Part of a small language model's weights.
Size: width 512, MLP 1344 SwiGLU, 33.3M parameters.
Training: a variant of Adam for these matrices, 4715 steps.
MLP neurons of a small language model. Each row is named by its layer, matrix (down: output weights) and neuron, and shows model dimensions 341-468. Each number is 500 + 50 x the weight over its row's rms, rounded and kept within 0 to 999. Numbers have three digits each. A neuron's up and down rows have the sign that makes its largest values positive.
A block is one neuron, or neurons of one layer that tend to fire together. After each block is what it responds to, as a language model described it from the Wikipedia text at the highest values.

L4.down83:472455561522420499557560482469528510545538525490551485501368498413585489434540522464497552495502491426516528552506588521444535483417449598564511486521541531422531463442498473564445461508505609511489494542567484515524510510568584515456534481480472540619451523556478519535538462571449487474450543475549471466488474453557492557503515412487490504458505517538494451459451571552508566485485
L4.down386:538554477491477548506496422414507460514504560476543515511498503415478575436456505447411500609606436486546503453422543418551478505543514485440448571503524494413529464479507533443422491471468461586517564429466475492550499620488559458475443550629441417571498580496450442476542472610504465473539500477479483554475447568635593491504554534478475467538480477513548562565407465545568445537500
L4.down487:499429537408446533458500499549466479478521512541527486583491459459502493557433524468555553517497436614558535439564491591493453390424562568482537516513532548505552498462478453536570600535510507423472466411457572571451339572501470568540451451453480487527488479487594532481535494583508591558505555425509482492558512496457607495528484498519570531473548465551485527538513557496582550480527
L4.down516:419461521447404394528443420594501467540501553570499548534450424461505427490486472539438611448518486556492478463488475502489452488434509605512489528531613430526491449462454468566436410519556433615555571508555517580436402502460558439450444510470475439518419496472542523412508444536452435448390513478429469555614510537538527465567517431557454473475526488474437509473428570462502580551551
L4.down1063:461514538516573419429439599613526492509522528467531472509523547402445571472506494533578626496570509507498511595509443606466492493475560583527531601513566517485455477442626450492492600471519556481491522523530570509544474525483507517510417466477525419485443587495467529466570553518534538464604519537513468525480436609497597502570468575439477517510563537501443505510476555459530557468498
L4.down1071:453501512515549554524519529551481481481521530547483522521486595483446476532494489478508496514464474499538522543531621431496404529496505511508635500461633551526410476520460447534512402497564582484514472525488591460518496521407518541472502550485504499491536536457522479580529523578399513529602438491466506541488441650462525588536644574513568515462455536453432542564503544500454536579529
L4.down1082:485448462511435547435388461476564454462444537607463468442538497519495619500461458515482550458489521474549536530517459473502511482435475608403462552483544491475547513356473488559410575577485515502529471533552499376496532541512555390534504414443415559520559452522444572479470480466514570449517522494462564517510538445478586513509467489455465539473552521557472392515464412546510412536450
L4.down1281:498596503607405498415491493455552565399475430529437597479565497518565516436422450519547492393427475543490422492501510487456411443456530548531432489518495494479464443508399474432533587535506469412511594524466525506542515429462546470548605532483530502518415416492480492426535449528425557486514546511508448595534469541529539477454479520503456404516479547581399527486446482543509539549450
Description: Prepositions, relative pronouns and that right after a sentence-opening noun, starting a postmodifier before the main verb: Supporters who, much of, Passengers from.

L5.down219:541510527487510535499551428569480499537444562447482472529566598510509524443535456530381488501652529493471543478608455530481447461488454441501564522519435480505517549536479463583562562578516467514477417491543492465392484500415574433556523507593430513545546524431601516530480436586508495530493492481459481550466483420574499449452402508460513463514506450532581543549557465582526602550475
Description: Spatial particles and prepositions like under, up, off, over, on, used as verb particles, in fixed phrases or as word prefixes (upgraded, override, fend off), plus mid-word pieces like -ig- in origins and brigade.

L5.down761:514470479497551489509520415501489525521502564503461542500505538486451513513529498515518471493540436385424490483470510378539494509484481457460501477531548456547581448413505500523486488498492472462529551504492488536543488399557481425501478499467526589591504604503525451511458574457528346430499556493539552500535484439514542439476497513511502569438553547503470479454428568448543469500488
Description: Prepositions or verbs that introduce an upcoming object, as in responded to, light on, look at, and second numbers in football scores (0-1).

L3.down50:442426562504501496572537528503525511485473476521536472517558606454560505547517538491488512418626474485471553568449518482533551492553442542447489552595532474517424524578564462486480491437479473535428492504496484482502590418603513514478458532557396585563512433565492499491605577515523456570532423572511430483529580453503524501511450550526492473555465425547476534385504522457530503569451
L3.down477:446457473459567444454474507438472502462514454513504457462477465433445475612488490498530497536499437535455423496501573548550520532481505515426488504499507482496394592479502462508484548484497575474615540487441516461554443487473450443579507548493464501521454563351405474454544604505465506523543420511599517538589514406588451536518582441552497420431438480399403539439505531462485517450476
L3.down723:574439493520509582491521545563503386495403524510490482422515543576494419572562475530427429509525455475524490462539459525449483526424479544482524543500513451457512569454588565421471472514473412529441467435510528531504454426447544477556508405532475486520466536449666440498468528488584446503508481523475420533513560506492541421513514476459488526568526452492473540460595556425534550568564
L3.down985:491554534426490420517455512520512498511506506415525438497432539500513555492617533471586475529562506476467419529504443521467534529443422447508495490560424558409478474509492477573371559594469394437505490470502561486505537450517486524593516511613432505492500505557453477481504487518559482496534516534548481586502484523633504516483492560554485526607456408544415579469538517465543539447505
L3.down1059:484466487395557485452563442466530537483530597518443485505455492443503544437546507543459450497472581499593439544491436465327470520526491451506363392484502542498492578491528517490523468498522552540582515486508566505465494470475496512491485553567540537537493443480465528501480585563482565410498531500486494506595456535478522463500502461518448571523520486505613443555450443442473458580474
L3.down1091:504475439511491532485559401528540467481483542589547504464418430549534509352505521523472506499457577421600535514504621440443405451469576539546578525491530529481471525470519553548531606488477556434519538515499455493480447511377528475519550499437520453490491426518496452445451504548465544510556500547387438514523502505396516517614480460551423575578607462507493516517562463454454595446509
L3.down1215:481500571502505562508452521529489524427499578502395419516504420555415478435547555472514490362514535504516572546530453487554549524383459474561466487513580583460549527557481475463531564485570462568538475572531412494404472536491457493415447483570568489511575532523483560445462514459423533527604472427469539497439542503499569525468599538452535472523429499483576475435515554416553523574449
L3.down1240:479593488502491461466572476548466431462524500497531492474545575550493439415480449533570437476552495541525526623412567475416447517551519443546629576531466514437525474504476511438481522441491483426409578492472500471466516586361549528540425545444488477493512545494536504432456491447513520505401545480453499461522560456465536480565390503494484550427431514504477593530466464474413536609436
Description: Directional words like up, down, back, over, out and north, often opening a compound (downtown, upgrade, backstage, output) or in "up to"/"made up", plus word pieces after a capital N.

L3.down155:521454469483550415528528451478538510429457506573526492449569529534486456458510576481492525418451483557524457558453545517519509558426473491497469526466517426465459430452532493484553545509423544541542561494456506590467444496498472558512502518453490422519506495492508457468508501618465539482402514432507487480618475521455572528503587516498494479512502556471446567527494437560583496419574
L3.down281:481470461457566484510491513474510485493503470474472459477468525433537489408412587509536522586553440437431542425486451546521446410493584480573519524448449525590408540456551407568547522422480538534544495549426498550525478555494554524447517508530475530606473575506478461476460480479502472503535500513567496499530449485552471520491538483463486490547476474449485526400586473590537477531473
L3.down387:463538472501455488501498577481439570495553568493449504506462496434487569534439512491505422413552477545547561549480483463520428484520478540494492472466545423591546505449561463605569558528512511499508553472527559546486484542514441499551410416503434550480481545491540514490548476466525458473529606434584480482468455505507502510525508520407528502481498592465462512485532505592552484444547
L3.down490:372553454576463540401527430537562516438554527523497453507546514534507483509536559546540495480419582483495508585516492549490529513453512550484513540433548528516465536481534404589529489567498501490530512449483438479533509481519525460457510478503549463515532461553553472484473544577503541458546624448489501591426482543596525429455552500489562516494486489569394566414488437511521499473464
L3.down522:462489431481478540472492500582413475439479489516538485521525470453479392508512507506433521582517408459553529454503573488535476539536493497506517499461456461501525443478512553438473455502482580428465564572460617490493482435555497517563421490548442539430447553575426411454509442501514440430528483536524567538515455501526441426457543531486436442431619429431551527517549443494554457482484
L3.down854:474459413496473493530626532506429500477498474507578345437523469454538519505492440456483564519492490416575430512504490597549461472488444518520386439486458460496502557417525428551494502549528587519508536518417487482526514486505467478526481477450558474498560529547517455552506476530480425479524517525500423457572486481543492506474457425448521563516459439454619559507560526473511416494524
L3.down885:474482553405407564460490527419455516439464407539532512521523499440410454461454467452478437529506533444481464521528505547609500398547496536475611462496452472480513553467489462562505432488533491513513566519514491517546431511409555499390509377542506525576434504464456467535589541568490503528525533482541462606524539422566474505491428499481452499541521536498450481509457535442419412489478
L3.down1169:461495557431535521499515545540457605503525470540567517578520504455421505453553463491488546468496561386587527493493528526458482476418538493464490579482485441503482462395550468557586470477449526518517459564503436520480420546457506483505504480576481588498571494501488540516418589559478542571503540448525543437497524507562552512485502392474535556495495489543477457490455476493493572468446
Description: Prepositions a preceding noun or verb requires before its object, such as interest in, information about, control over, according to, based on.